config = dict(
    hidden_size=256,
    rope_theta=10000.0,
    rope_fraction=1.0,
    extras=['capped logits'],
    init_std_down=0.0,
    learning_rate=0.00245,
    decay_fraction=0.325,
    final_lr_fraction=0.0,
)
MLP neurons of a small language model. Each row is named by its layer, matrix (down: output weights) and neuron, and shows model dimensions 0-255. Each number is 128 + 32 x the weight over its row's rms, rounded and kept within 0 to 255. Numbers have three digits each.
Before each neuron's rows, "fires before" lists the tokens most often just after its 100 highest values on Wikipedia text that the model never trained on.

fires before: "ed", "ing", "s"
L8.down743:099141067121148108084112102172094131132082161151153149106094132122092167138084127201080061143149130131149145168132147134173157122081098128136171131127214119138043144153152081095114113136088193144179130128145180146125129128097107212088161087149114086180133150150129071063157072173107133124124125110103092108105193136171123131143023118120125130145149142145103021146154138133151151130127152120097091116132165117118138145062142142129205106163133180105152120124150152168138102149135124125117136130135064070159128140098090106166144042193148115130062101106127125083103095173112111094123128150145136121148111099145133106139123123126096117128141143098138096127115151127135093198135078160164097103130124102114136163208112154128130113111164146103049137174080154162103131128164067

fires before: " in", " by", " to", ",", " on", " as"
L5.down133:116189153165098112108169091099112119112091166159109159161138117081158172145135178196126178166116093133171094059146126114229137122115172157163111080127070171155080140111154094103097113080138131092089116120156096088117090133126139094121163086130177160121104132107165149136104134139133055165104133123153092130105092128137185102130024104138128079143122159145136129130138141120142116155114091105168183127112122164136108073122100153187173119122100102093088122076102100113111170125169190172142160076134185131147133125094134117117165070085096129116127094117104153151126172067168114126157075125136118200141117090136157132173149073131167118169050123132060159195120085103178129078139141101126129133116139093198155137127132122098073098174127151155128080135172134154161150153127082

fires before: "=", ".", ","
L3.down54:129146157142129087164123086074160136160112100081111153162112070174175082142160174101071127171098123102173109142071084099075151146148106142198116124171112117139096116089126113101106137093136138146152112111156152095131163131103128098129170157137143170086156102119081111124125179149139129090103117162157134158165113127137129211080057076085113122212162138111109159101201132129128151140138177131152035115144134105152091139140158113101145155132114129115123144199076140165096121129165159123166159112129095103145068093051096148147115183141104092124112149102169108207146110163102092098126125081083183132184143171161117153165167108118163153080088169122119154157106098147154176067074107119089129104072135087123096063144159127102101105171156121149141109131101157113142127138042137

fires before: "  ", "|", "ric"
L7.down706:141140070143072126129185119128101098109125075087116129116118163090111089097107093157130145133156146138094199172151093129203212141148138103162139150096141140132163113152139186167120152088099132070148148125120093063142119096164091148065105161161105132079084159183140096136114161134191125104084120096140195181116104155142181080087119159101093147172164172086123106079136127114092120080133093077182114134140111131157153142126153097123123106178131100124109059155100116096098128131145087152116083111120123109186139119154166122141163185048168105115188140118085128121144159140119141131137169164171205086134134092185135130139098183145165110076198103160158096090075127103073117121137148120068130101134084122122131151137155155166139120098083177082126091100158068151147108117175137

fires before: " |", ".", ")", "%", ";"
L8.down680:095153109201123154129091124124130091224148105089140069115160115090076085108168115184134116133076093182118122108118126147166121133099149066112116148118102131140136143178140116122145113141125138029160109145124104129148091166106077174109165101101094156192186116116116097133113103122161166137099196124116131106098129197125122121145093092114188107162181138112065094113086138167148129091094058178146143173147134145127093131096105122124149122110098108116095140183125119095110103128081100110170114182212164084099184091157148125113130166075106092119125165162095117141241120074143129074158114140111101107089114104120128133128087184105151067148105162106115088153095130137098120083193137123115114164158108107136147088104162119203104107141149091122090152094145168130171131134081105

fires before: " |", "s", ".", " ("
L7.down89:104192146106111091158139091127142095084118176078095149126077142109132084138188090153139121153159119051109122168091101179088117131101112106063157089094109133131112111173123077117142109073120112158118128115142091136141106156125109148138137125128120152111139147104174097177131129169145055108103201104142144129111186117195160135140239123145084134128129172152090102143147151109140111167102110139163108122100119084067163168134095152106176142113148132114144163138164120109118066097093113116146087146108144108139192056110131064149119174107092129107169083114115154106128166085115149055101088100170243110190136054128147162180134123137162089146097174150090078118101126153119050098117080135141161087129093147146104082116142132116091143087140158093151135125091123149132172136169151

fires before: " |", "s", " date", ":"
L7.down771:165094110143139119144173135152170086146134102189099145155115114115115070192126153137101117083122109044108133088156140083161107131077155089187117126147217130109109075106127086078110165134148091106173159085082095131108106090169129067124126128105142072156123150129098103142127129076080130120117105121128075090208158082129061149100194149100148145079112106119152157183118195125129142074084157144179093093133138143141122104098104136119183135077096106062148154166071131156114202166068085084111121108109088106157136109100094167147159101123114210149100134171143133152126131174097141104116131135111127127096160129148085119127126133039093109178137126094110124156130080137097156099184121127115110133146144104071132122191117110100162124128154166132110150079168129163108142127194166

fires before: " |", ":", " (", " –", "-"
L7.down186:099070144174138071131103151158121081134108083106143111128149104153163118078111129164144133101120152091168149131115197102146157180150139146108077123125178155181106118142129178105128124071118137148138149158143176111150137134150107116158104105113168151111113119169115129072067133111110100175105134177141090135044112087093159202115031116089158125151165139179138128088149176118088112033110098148188149135176128151133105080186127175087136170083074131130105111053149180072142144140110157139098112155112185160159098134117189042099150107099149109149138143136147136134144155119108159182122143059115144151115120147143202106089174149127142123181129070130158141109144183112114137140141141107179138087128175143158116113165157126105135169099060122123071130116155120183175128118133085

fires before: " 3", " 2", ".", " |", "3"
L8.down374:132112160147116150157132094122083084150062132135109060158097159111091143097120139102147158145158173140105162196103082189182172180107184106133196129063179163106093214121120177170143189155152134135137092063099080120129143129119135136110157122091147128146099114150106091129156100194166164068142168120112063115066170167160149219106137104087101150179122083122189070113134148146113139111110153143092096117189122094096129128155162138131139138121145118117148144091134086131119117087103089149104154087132171138104150123097135124143114124155166129123099122161082154114059118159104103079203125080126132120127138111123103092130166102192104118067128118146131151130137118025061100122125095072107193151144127120088131122127114124158127162133134082116066164118150158132161130110132089

fires before: ":", "-", "–", "°"
L8.down823:121132096181133124125099084081076115128112111100147137066092152064110092156138150146095141105108081092132113137230101102200128105129070123169120124148088159135111097129122104108139117139155124149064090136118153092136178133173140201182156144100121142099124214166082120153092126171147153087180136080114121077093162139123117104140142116121175093140190156118139175147147112142144140185137080191112113126125165190149109181195133117099126178085143100121179126057139148091083113130088126181110092128131204136123088123119119102187160121131091135117125190163141185106143179176140148088161140128091129138101157131076172114102102113127126079118116097112130093095104094105092160122144128157145144112101198082155086115168111083167183121122120122141071120112057128081095159124114160

fires before: "|"
L8.down738:204140136159111085133101158145129107128128158128107149072128136130073165144128098107126116175153146155123125166154145084150103089115099140124146128142147118123127150152137130138141108142160147117096063134164143121080092120099113162187120106147170101138196132090196133152089051172122130089168167112153194178077125207146113126140116148163150162082163091120088128117120101147088093049079094131107110084091129091068089152116131182093144154089123133163071170139176124114151103158201097134177086135116072144141095114118142079114144198129112119110205151102118130095138166114133105077114141117166138164134159082149098164151178196086161158163147137197138199111095114139143123152144149107164135133071118128155124143081133111162089102153088150149107105119119198052183136117140200

fires before: "\n", ")", " |", ",", " is", "."
L5.down558:088129144061143129136130140153137114108143161126118186127143101126127111128092086093123112100104098149121029119130155115122079117155126162082160086154092136030073148193180144116072082095113143135126216137086154166142150156119112114101097109097148063100100066089143155103124132129133121105162096135141112123116100095098064093148090108129076065161072081089143112141083077144155155078137117137119091162148106126142147140102104092119167094135167151105069106141073152140109190116156054097154133170138127079083165093076111171152106176167152132094184124147108151111151091093060137125089162107092104136131070132141087115138114109138143163088100154092137111094162125144128145168128175101127183071128095129183149127082136187147133104067175090135132139129149200141127155143159115

fires before: ",", ")", ".", " by", "\n\n"
L5.down510:110108123114160144130141156156142121121111112084114106110151115131061069138110174207121128200140164190186118057140119048160088170162140099124114108140209140136111103162084130136147149156121146101156102061123121095086074131105131183135090111168167108192136105149134057139140143152087165094102169173087144140132156099152079109143088128173140115161062070159122083119100155125163097130177130118130072094093143137121131095108083088076078096120081132083104106185104195107132200086112102158163104119101125110133147125083097121133118196082098178074095058081133050164121195101145127131125158133146125101120129145126137156128140090120152120149086128117138158162127151132114149128139144123087162117119099133145156107178182152113115137108134178082109135172156184088141166146126086

fires before: ".", " by", " in", " to", " as", ","
L7.down919:164138152130133132125041085059101133116109117108154155171080122126125141132146221120128162152136136170115132082174139104165108136141113130127089099090068070155122084146207097119106108073072123159118117152168098090078143100184132142082129028130120193122169111102079138077105134094087151150135103167116106180117095120084160158177098144157153075108103108146115116142119148182134083171128141070121180092106103143161108110142116136122134147090122066168136144128132119120110101115151139164166132115112156166104111107039099083127129126089131141102154150139155118129179171064176169131188114141174159086156097171128127165110131138121215156110052136157115095135071116133162135170143132132113124108207143130168125116107090136134082196159121143110127103172198152147146109117130120

fires before: "s"
L8.down545:108145098169110166090114159114192103094125168163112093189089104072137096207132143160080145165142120100091133124048071173170070166101172121180147117128167127137118142146112112113108169066137166130150177148107106193148094104117172188122169180129178152140145103125194121122111101125148145119185113146109078045099124126142153094129069139143131110089113112160102132112129133097161168145112100137170087077109110086104168136090182110147169164130115126060159121188171102150087095169143108094106124081107127173087094058124150107071152172174113138140104152097104172190135138110103113111125151105041213118117172130142145153169154141105087112084100129146121122124131118145193074198132165089161122101134138126098165098117110104099126150124165143119108114114102138104109116107124116

fires before: " |", ")", ",", "\n\n"
L3.down723:129083125142152113187102105123127085108145102108141105060122137150097127076140141141131158142127167112169088112104206110124154187151128107084137133082103123118142091138149133119132144135149088170106114124118162132150122091125115160148099135138144127110154136149146107123102135110130129098080155119209072089145139101160145130178022108161077093141097093173105090133126127170134076098168153172153178055135152125133104134093139066151097204114150147093136063206097121112110140143175153190089105162122105178084127126101155144130101159148123180130104084120109150166137168151144135149143126113123094145083130116164117187078080038084105133168126065102142050086118158104061098118165190156118114086104074121184093117128200134091174122108116171121109124136157126100166097184133091

fires before: " (", " |", "4", "8", ")", "13"
L5.down125:162116194141138067129108162130126094102128136089169149103056154134135138153022099106089153105125133094093136175133121155091168113142180101146095129143073153122112127165152140065059105075113139105085111157117174144106152094106120138210112187129092153106130150141114048189154171206138121147108122092143169090164135142118106173133171119132109175136125115092160118169114181108158139141153127138080123122104113116139106112171133113084194128112148128104152070108132127129156105146117166081133120127125152198168172130092194069117141118151097117086142157163180154110169118116167138065146108097130079138128149140094128109066085119172109078090126096128119111156073154128134113141102077149165162161145111135212101149065155148114159121183088137148089115135086140111178117205164116

fires before: " |", ",", "\n", ")"
L5.down65:077160155139133160125093087109107105078177102038132121123128141149084147116108179142162167170118164140129068107139135151132164158130150113116128103093109130121168082185158122180104145079100134100156109125094146085136081106119104185186089130094110159114134088047116120138176169186119169080110155158068154120097121105127150150144117138103124160189097139063112141149067127126138152121177106152125090075110141152148138144105149099052075148124094142102106030146105166146098125115150141092158109139130129081122081080084182087104117120154079110154117095136118147178112116137171102044139178095131158052165047137173138181131109023147118123133124107146128050161120140113088097075149138125118099135132101156135121121113182138140075110131154141135119143121124173106171124118127114

fires before: " |", ",", " (", "\n"
L7.down555:160104103082143149069163148083124098123081156106145174103086197194150076201140137122088112133151113135175130141179207072063156101101116170134159135144128141114115169155144136168092097126135090114162118138089173198108114132101157125125111176111125142114117100146164070075128134154178149130128100133163149162136163159111097103096193123100084116128163112094187147140176098129102140121104098156096072117101114102186125149150157096112120174136171107130094150134124137098087135120125125171186090183092188165122159165187052202070155171203203106151188181146144166133105133129072123157125084091119089134104116140123154114152130103154134105095168100116159092138162089125129133135116086175087102108134182165127107111105148172151119125136132128129133182108103138121134073074167142

fires before: " a", " as", " the", " to", " an"
L8.down498:141080148114135102142109182115123115133219121072158106129097131141141109108120148068120117115107096172159098167176121129109137140135157130143170096120062130145093072118096132117144101176130180112140149168160169126052117126072131119111135128106101133120094092139119148092160121166147155105135151090138140128102122104105096215098000142140126121103166182153093089106151094127099138102131128172126149099135116110166147095154122074135161112058106159130114194107117138102093159112175123155115125190063078136154155078187133136125063101120149107129116152143050136153125134113141103152171181128174103149144108047097125099108121186109154125085129117116149111144178109132114145105133076147101118103140096089151146153176147181121114066086134180145140127143084132118147073143161091

fires before: " a", " the", " an"
L7.down352:147138131133116090176139155145114125163169115107178103125080147144078094102167105052147103135106136121134139143143153124092165155170123136146181146113128068092133067152133119125101045197162108099084120118112175150094086173122094113164112174149074079193106098150148118083100149114113117139155171099108135104114150164151089153087033147162129127121120142152110160143146105155139147172125177210111156102176077088101121093136152056178180087109128191098134139099173156107111156165146096143136126208068087128134174079166090144104110128138174122166102128130083154092084120157124073117136112091113101114124127131104146171119137164154141113118121131075058141185089091090172150119072114188132166087179086113117181107165122113153064084104123155145133084107126152141116104118143105

fires before: " to", "%", " of", " from", " |", " by"
L8.down663:215123164192118123103107152141130115131117144201178145144141130140109168096153061118116134050174129106132151092192102191042063150129144174114157137093130151124142142119136108168133130132086151064080141141115129106114100116176179176100122173077087088075128092143115131121180125070137167144136119152136110147123134110148111101128154083121074113129090137150107059112088117182163120097109142154094099132121103127146192099142138080117146097165089154133122155169209156155085123153219155142121090137103136187108151093129141167187130137139137115107147169105085116103126144089146135112110141079163177173113176155155151125157142127114132166135084158113080154029154135084114099121133112201154112161212150122111123122197156144101108135171105142161104090124118121126130127176153122

fires before: "-"
L5.down1000:140109169149183170085187149160081180147095152172190106123172088148162144134175158125111160079102064144115093173154093094138122080080102116109153137086133127130110158110131132161124167110160121115050139172101142177128182101140108065173119140146162069041175111133177069161094087135165124099112137121148110113100139147119046144161137125148109122123105148164137117113166087143101122158117061126089115084092169083101088126112128086113084187204158118147112155133076109119089088122067127131105081156092142180112153157145157104181124121114148129171117191136143138094125163105058160155155102109134184203144141114119126093142136116100124173125174147105115130114127122138095121096143171151118158101159137134161133139089169106097080136069155182149077150121190114077110178102107140

fires before: " |", ".", "ing"
L7.down379:089089149089138077111127077134164126097117151143122138153102118161182205174067113170113042113140107146080149133119184129157200117146139140114133161130104105137108090076154121153112103135143109099200111095141140078097151140150216130089137176147087205115133126177095118152151133110099103067120126091148164122134062117102165185130205168169175178103111185174147107161067076184133103180099170109115144042113159150153151151100159102085180113128126103096067072149130134133100126157160168135144109114127091126134121127125165103128111128153155144168112147157105084106153055094150143127099100095155126121153117114116069177140112093118154199190126106164116121097100111140086093107142092131099125135140154160134137156097109156077110128177096176147145127102176121129178115092116132

fires before: ":", " |", ".", " ("
L7.down162:108124113117114111089131157135083151176140169087181081126095125115131108128121132128119171149103116145111189096136149142125087111145143140093121095150127145097139138183205175152118098108093093141098150114144133107150172122136128158089130118092167076127105100151066151122101108146190066124095105142123010127106143163188118107073183154088106055155103120101099079134113190157136089061119134170086090101128141195159102130082105136120111111104150190192140144107171115178141170153124171123117144182118186124150085122159083096117116064087119122107103097124144123159155152077092084083099117080091154143124172106132161111097143176134102191210123085149139125140127096131064115091148130121154108167146140121107082168083121120139074075107170162094060163129142178159147153115123105

fires before: ",", " the", "."
L8.down562:100139166081135085159120131070141110228176107134159165113154163132151115069125116099120146155160179155175119120069111165085130099120176140130111112114087079154118116121128127120105119169079197093096190106171181096179136194140102112080155069100100172116161110161114111135095163097115086135127136129117152171104100184116097091129008165145118104181142072158101182152049159098142145095122099111181067102117130183163148117135108085096153122112180141154094091121124136137124089107143116153120091125108108067152132126167165149105147162149113126159162114088085107144169083048139118158132183092098159122160158131174121165121094153104135100063080108127134109141102090101192113101104131110152164146118146101146108157131144123100149106104155166141119106086181098110131089152177107

fires before: "0", "1", "2", "6", "year"
L3.down228:097109153147183077141114082135109131087150170111121126172115137116145189121131148125241136186075142144126081101103126111094096139124162142195180177094138103124066107125128044166140145076148144134152172117115158157127168135126092139081092140124153156107127130142127084113088107091058135118129133082117110142076148121113156143139084080187165130106143139130072194156139087115153107139161213118134152146145155118176141085150141082159092134162122072146092105112092127143144163092135125160135177150106167127088163147108102022145129096120149110135112138158167157141090102165074119103104113179182121090149129143101137138113114136194148114169118169199102127149127137143121100159140169144135146108159148106133152147089118075132085162125191124168211166170080190125112105170149080

fires before: "=", " Rat"
L7.down292:166090179137155098167150099115149190144127134153144097125066139043181158078102116087098176151150149128153157124131158138124111157147072109138178134092142128111109182041075149081150130111046205162143186150141117164167154150098116127077086104137151165211144181089131120133177094115153148112149134141118119112108152132096091124181150136131152144126135160099112133146152139086172112162063135171165125115108122069080131077140139146181131137132093137107170110130158140163157141161094081148073132093131056096132065105114087148138129121124103149100134108156049140150059190183122145169111109153175167091102146115093168160123125109117135071124139109134166074159141153175165090106185103123104131104109144127088092110089097156143191143156107158113162108087160167152143116130129172

fires before: "|", "ic", "oph"
L8.down220:140169115161117121172100123122127061112165141129102118146089108201162167070111129151163086103124095151123084113187107136124166128106118111129119085108156171106117141127103149171130123144177153106150104125153107164083196136132145185172135135144092101118124163088125057066132141146137189092080115193073224178123099118100100084117131075138142123140127096111148109089141174145121191131121076127128092115124113195118122113119102129126084111136077117145188133116096175060122100132158111149143107135135109156106131123113099132150193164031174130154152134136127109184101164154080144151121077087159143104101219096110120176109123150117056132178143091109095174116117106137204118132143182131059142110128121090168098124133158127131082182127107151142144148087102156150150090061153167

fires before: ",", " the", " he", " she"
L5.down974:126132120137077134168101135131184094141135145076160096145125153145081074133134136120129088172122124131156149121083157164105127166136171126104122114140100129113153132152036115076072068099136133120138113114113159142123077159111092116104114130130078191171177074104175082142145143085157143139136130157073162146065154177156112114109012144141080177161135170109128167159156150085124171198103148146105142130175078084112118147086155112150116116130155124168114108100164125109111214149152146154168147081142115174098111173168093140101108216117108122178081145134089126178161087178128102118057156110112106097128104119097131078090138115133094150127134072114145068168118124173183189093113178147122140175143189087116118145157132067141153086127158138108110125144129091084144145079137135

fires before: ")", ":", " |", ",", ";"
L3.down338:067083167092106159172150113094148107124133047092080150168170149143149152128166182140146136232139161135115161116111114149102124181146220146182115063107191158096127120193131151108138088163120168107147114090163111070095104135162122100095062128084104175152139140111156079164098145179068112125099157126102124174175188109165125196120040111173134117103064146138124053164118115174147134145140142101136150060112179160108142096127111130100110131130136145083126115088117060114132185125132126156147131109128147128161130127094105093135126123053118093083175171145083129124156131099129127125105149104128110200076101103121089125157149111073149101154067123130114126134141072108184142143081138107128123098148119119163131100141142122129083107142137114115196092140142103153107176154139132

fires before: ")", " (", "5", "6", "7", "2"
L3.down804:112100117098115157152133116100101172156150116156138099132061151080107143124129078190161102103125096136130104145089095120114092195104104119128085148118150098164151105108145079104156093085142099093129169137118125029128167106153106148150113100147125185099111165125116144138119111119110150061117100119132127196101136129132125108143056089076193091107132184141122104127050113105098108116089183156085115095097107116127054072106103071137079173168122159119062105165125153112116167062143093194150150142169159137182131145136124149130107121168110141195090100125123115133115127132113144110067112077150094156099166090116158109143159133127081166137103103114158070101083163176148119087142102160118115197164113122141047136120180162114060116179133137193138148109100098162100140191130074

fires before: " |", ",", "%", "–"
L3.down81:130156143078122172172179140071091101089150115125054115150116147106182097045099138096066158172154124099125138140105077119107129116178156151134197061134102129122088143161119116077132140080134175167138151140129146086130143173102096131102137121124090176156169145135162129116103134110128114155112139090130112133077158117126164143091052150118148107113146133151116170153145150185119129137142148075143137121126160129142133103065114089104112129152209157096090096095085104152096236106086152147187104186108178104166117177155121134113135112173153101124166100134101138197154115115174156105158198113113137147117117178129135153069093016154121105112111105103103120095140064095138128146106164137112174121133162111076126092137151118154112145088087066176131132134141156115124149180163052

fires before: ",", ".", " River"
L3.down339:158062107165106112162134164101098149172182158012121120184111159108141138107119164107102111209121085155130088060078109152103098118149124140121175110130193066152113107145129125059133122134135205172099072173118166137087143143169092122120169087135112152158147125098110091209102154093100165120097153153109157124108102128125109142131000134141150129140111100094120112130122136104115088144097095153094122154096129172125106145112166103153153148078075199107128144110095090102134172144147161112141151132126066160155117144159128115087063087090089109099116172135131098158151142125117097132122120121100138165070159122114141145131146084157098078109099110179146103169118075095172131066113119141126130145135106139114088103147145103145150056152150112160073098153104084129141170183095164

fires before: " by", " to"
L8.down1009:116098110142096184116167131083087186099102168186157104100112115068126167165160163148126140150122123129134138144167109157195105108120154169186110136156114167129082119120146136103159134061121183145071108107118112149116125181171078108114084135081092126104157116141117157147165170105092142095138178136207081163136104153132094151169122067172129153091166160081096106196132091142209124114110139149179138121101089079115105132041160206144146098129077138149113138128106117110072077090154083108094133134182171146140130094110171164099099164135105099156084107069123140115088135086076147149197126079144174101063088143114141126135145106158109125096135053147134142097100100125139115120139134120135161097174111150168128146102187119185138126158171111136194164191098096119120122127127135

fires before: " |", "\n", ",", ":"
L3.down250:141153162090109131095132107109112146100152090062127103103088116130188148129072158077122144163092162119120114126106074108129102098076084135130108095131177119089139149120143143081077116208201158127144119139112167116113136125124141169158112100104089170110204139100158067150116115151129168124086111113126136089093119084101115123132000157128141116067116070118079193123164076120095099112153150131117119084151150147086135126168111097139142175128115162174038104156141175168117153130133183093159124138111109176081073152052113065130160110090131178099119119155164182136185129140136115132187122103131123163086168118128157136070122075185145148108110105145155101122124150133156094054104137090111126147151096106161112128118117149135115097132111123172104115159141115155198182176105091

fires before: "=", "-", "The", "|"
L5.down336:156159114107169096134119177166116086095073147163109133107114130092165136128061068180182147086118059117157109077178099099119145058108139143158176158110139114130148135137145096173153141118167135125119128115128163119084146130142113150189161135136137124136108155157106094170096117110156153038112155153149096131076116074170098072167133109093145117122131093143137155139128134128082115135182148135140178085122140122081150128100175110160088122117148100181079137128144080161124083141141112102109080132133131107157099122082141098132178126068139151065131108171127134090072175214088157160151102083113147110103064000122131112125121149130145132079111167130102109119116142157117088191123125158179124133065200061115136148154115085139122055131125109095130106130107187122148130145150140

fires before: " |", ":", "(", "s", "ult"
L7.down807:122106148150154139122111119140142095147098095209118157140145144196193129190131156075126173094097134120094109178156047161128095141161108182128169145197168125175121108103092100145148153140082161156169133167143132151167142151057096103084146153147178126097124161106123123113085147132061175130125113130145136125141159108130139107106094168090100114176130165167199156115128148157131145113072165157182094050120113055147100187116146140108123126138146106049128157138099137159146138118162112155163062130136048109176125107140101169086161136190145104149083146078066175132185139091165120156100104116074127128089122114160139148123190153138135138111138115088127139141137142137176130079110154104162122112141189125123123160150084108100083119122136124124110065042187183094119117112117157

fires before: " |", " (", ",", ".", "\n\n", "–"
L3.down215:095153133131096138133161201130151150139071116085110151152059140157122169062088153125137125149113157153106117078155141088157123115138180111142158144120155180103110163132118181159166144130144146113141049166163107115147159115105146108104147141153088152159202137136118140161049137104128159116144126162120144114114158137120157147062008170134174152183119099080167092150129165168119140109063120188117118151138176175104112131064172049085151107129113089105108088155129094109091193058128133144153099145143132145154159139159087089135104087085112107096109131138146108130131145115076116110125134082138156151126119090090139136142127070103104117094112135072136094111115109158156122053081120145111138068114079135146150066117149049135109166119119073144123164133040147097121159143071109

fires before: " |", ":", ".", "–", " 3"
L8.down965:118180152106132082158113094100189113168072138136110109125129109098085109072138155201116104105210173129105158164136136145157134130156150139102153141115169098100124153186168099108121138088153205095162086044116066136170121120106138086142093088110155119142134094157137137171153131162151179103085149113083115140177160130133127168073080117140121121086098163133155115099133131164114185166133111166140143130174100133086139133075155122112068169101146152168138068102132094127101118083098166127124126155147158211114129144127198115079187136190103083101100176101150128153170163125156118197151161122093115140080132090143177211129101111207168152081085146145128092142102130119092137134158164158111165126148116141189122186169131142141128126207116085083093123094158119140145147127132126

fires before: "=", " an", " a"
L7.down925:100116094131138112180112174163078158139119098140116126142162134152123134128126128148122148164071135114146110169153084103085180106130107121152182147114158120125118094112095150109170120123147135124149160173133154087141124142134131120087123162153119154124122136092163098159125140157096157117142127181143117108180159074099158137126000105131127124094091165148061125135153145124095122095084130139137100133127142053119105127089166111139148132218122165153132150111155162186102136116125190101097088155127073098179150102167101142193141116168152156124069162150083125164069119129108095149159172130135156130120094106100126110084144127085098132112126106109151085137124116100156140148070134188129140108128135139124133111119157151124131134156129195149135112057142124162114085147089105

fires before: " |", ",", ")", "\n", ".", " ("
L3.down690:140150185137078072177118160097067162123143132123138033157086122125120083150147117108130111106109163138156095126099136157104128196145112115121096138128151153109183083123099114118108080136083096108144124141113155132132137176137053193135108098135134136118111171157146171127183117145137182119083171160141108167099159130147159122104091127056073047125129155134143137077149084148140113078119057154135176088084080155088125041084097112099066165132135086100056113136144100123136126127105135156153097106133139112091143086135154133139089141102071147110063120175102121142090181077114081189106109125156172156140132154047139128133116089168072133133113152114111135124146145131142098144153100089082150067118095141086131092091166038123085117124188147157146086167136151132156133111160161

fires before: " |", "."
L7.down157:104126165106065112143124173118150083115121139166091105140139119112127057201120141156140095112106109080113098163127088127156105134099199148118100080160167102173104104126113112156142112096123105131132106142139085074145104137095117152150156144122111102125121082130112094088125111113145047119087172151116092096163121138170151110122255176114168137158077131127140156082104123144113048127092152141156133092093155186113112173184136163136131145171151130067084145138102113127134140192125122140143200111123134146129073101116119122063147115190142186119097101164133181196141146123130171116167119115097111082121133174160114146069112115113115157216131073127122105160114160120129170061136174119115102090107219110098125087150127115126094081160116191122118124125163113122195131101147101

fires before: " |", ")", " (", "\n"
L8.down520:113112149099070133134157097084146135157078089091118085181154093157120169067140158114193108154084117125142139190083084125151064107142060197120112152075159176171131124103126167093066165126154133069104117116085119124138120175162126108113168139080101179135155092139105162119129139153220210091113145110108115142069110102128137110154083077078102101126115144195112118108124077158131110137090101150137108074078117105164125119091097132187114107156122131123047081151109148128118088155077167147150147095131117176104160126074161160168119160135083135125136142132102109130098146135104182123150127090109068078090155119152125127113054115182132080078080143141128109108134152155122135114148115090093161102164105102142188134163137150162078163106126117103167141071102115152069141164152085

fires before: " |", ")", "\n", ",", " (", "\n\n"
L3.down433:141129109127148122135105146169118168149122163129052083072139127083115134155092084064151119084099152139161094115148192110168088140150137181111114108136142145059113113118124084090118150126138122106118170126108132154147191127123169144109128111118150115099147148111156068120076172137105078087092177162123106159070086132113116123145122120116155141124079103143109137186100086179121125092131122107109151135122084170150112080071164000141136186160202133148104089159105161123112165110128112166158071110120092108124180146077107090105082132149116095092105150170141198129126164159102111144102126109101133131081160120146141175096143136093118115103206105087121142114133164122118120090071235146125129122117116122174135104165183146138145115033130125160086153148188171072110093136140091

fires before: "="
L3.down994:136140176101148164161094137112106154142131109121161162127112117155194144071132156180089130098082136129124120125121149106100127098147120136095157115176152114115139166104064177152112084175184175065116078170101120147107147201146162106102140140145119166158166112113119134163153077197127116126180095130116111135160183097135071139137000100132121136117071155058143106115113118091204150122075136115104071100145133127150077158144183143142122090149139149148117048121160112137136180150224126183150108095112122135114163122174126103120121175129140136102159100139154140131150124173143117144154094168119127101141124082100159097131120071130145142103136121140106121205143121128199171113154155133079166136093143136131105110147137098169118134160110200095142112161107149120116126158146119

fires before: "\n", " |", " (", ".", "\n\n"
L8.down492:189106130114149115148121097149096085131064077142141134125169110131141122103115084051146071149181106149130132113094174161119137151152131126107154141096169105091121135147157136150137139187175125099122138120185151140103170091153131086088099101140136119143108166064136141134099102155075113126114124123100151093072110079120055099080041087114126111109059136118096140142159202123113107120126141151118096154106098126116124110158128136123114152136158149102127154199130041137138143121141125100105186177135153160076160133073099075163137136139148073133148128142062096157169161150146165145175178111164119140128114122107115162059044088140092199134115102097000114146122087150133160108077101134113108069133097104118134139128169113095078102170139150180117173122163162142130169149118071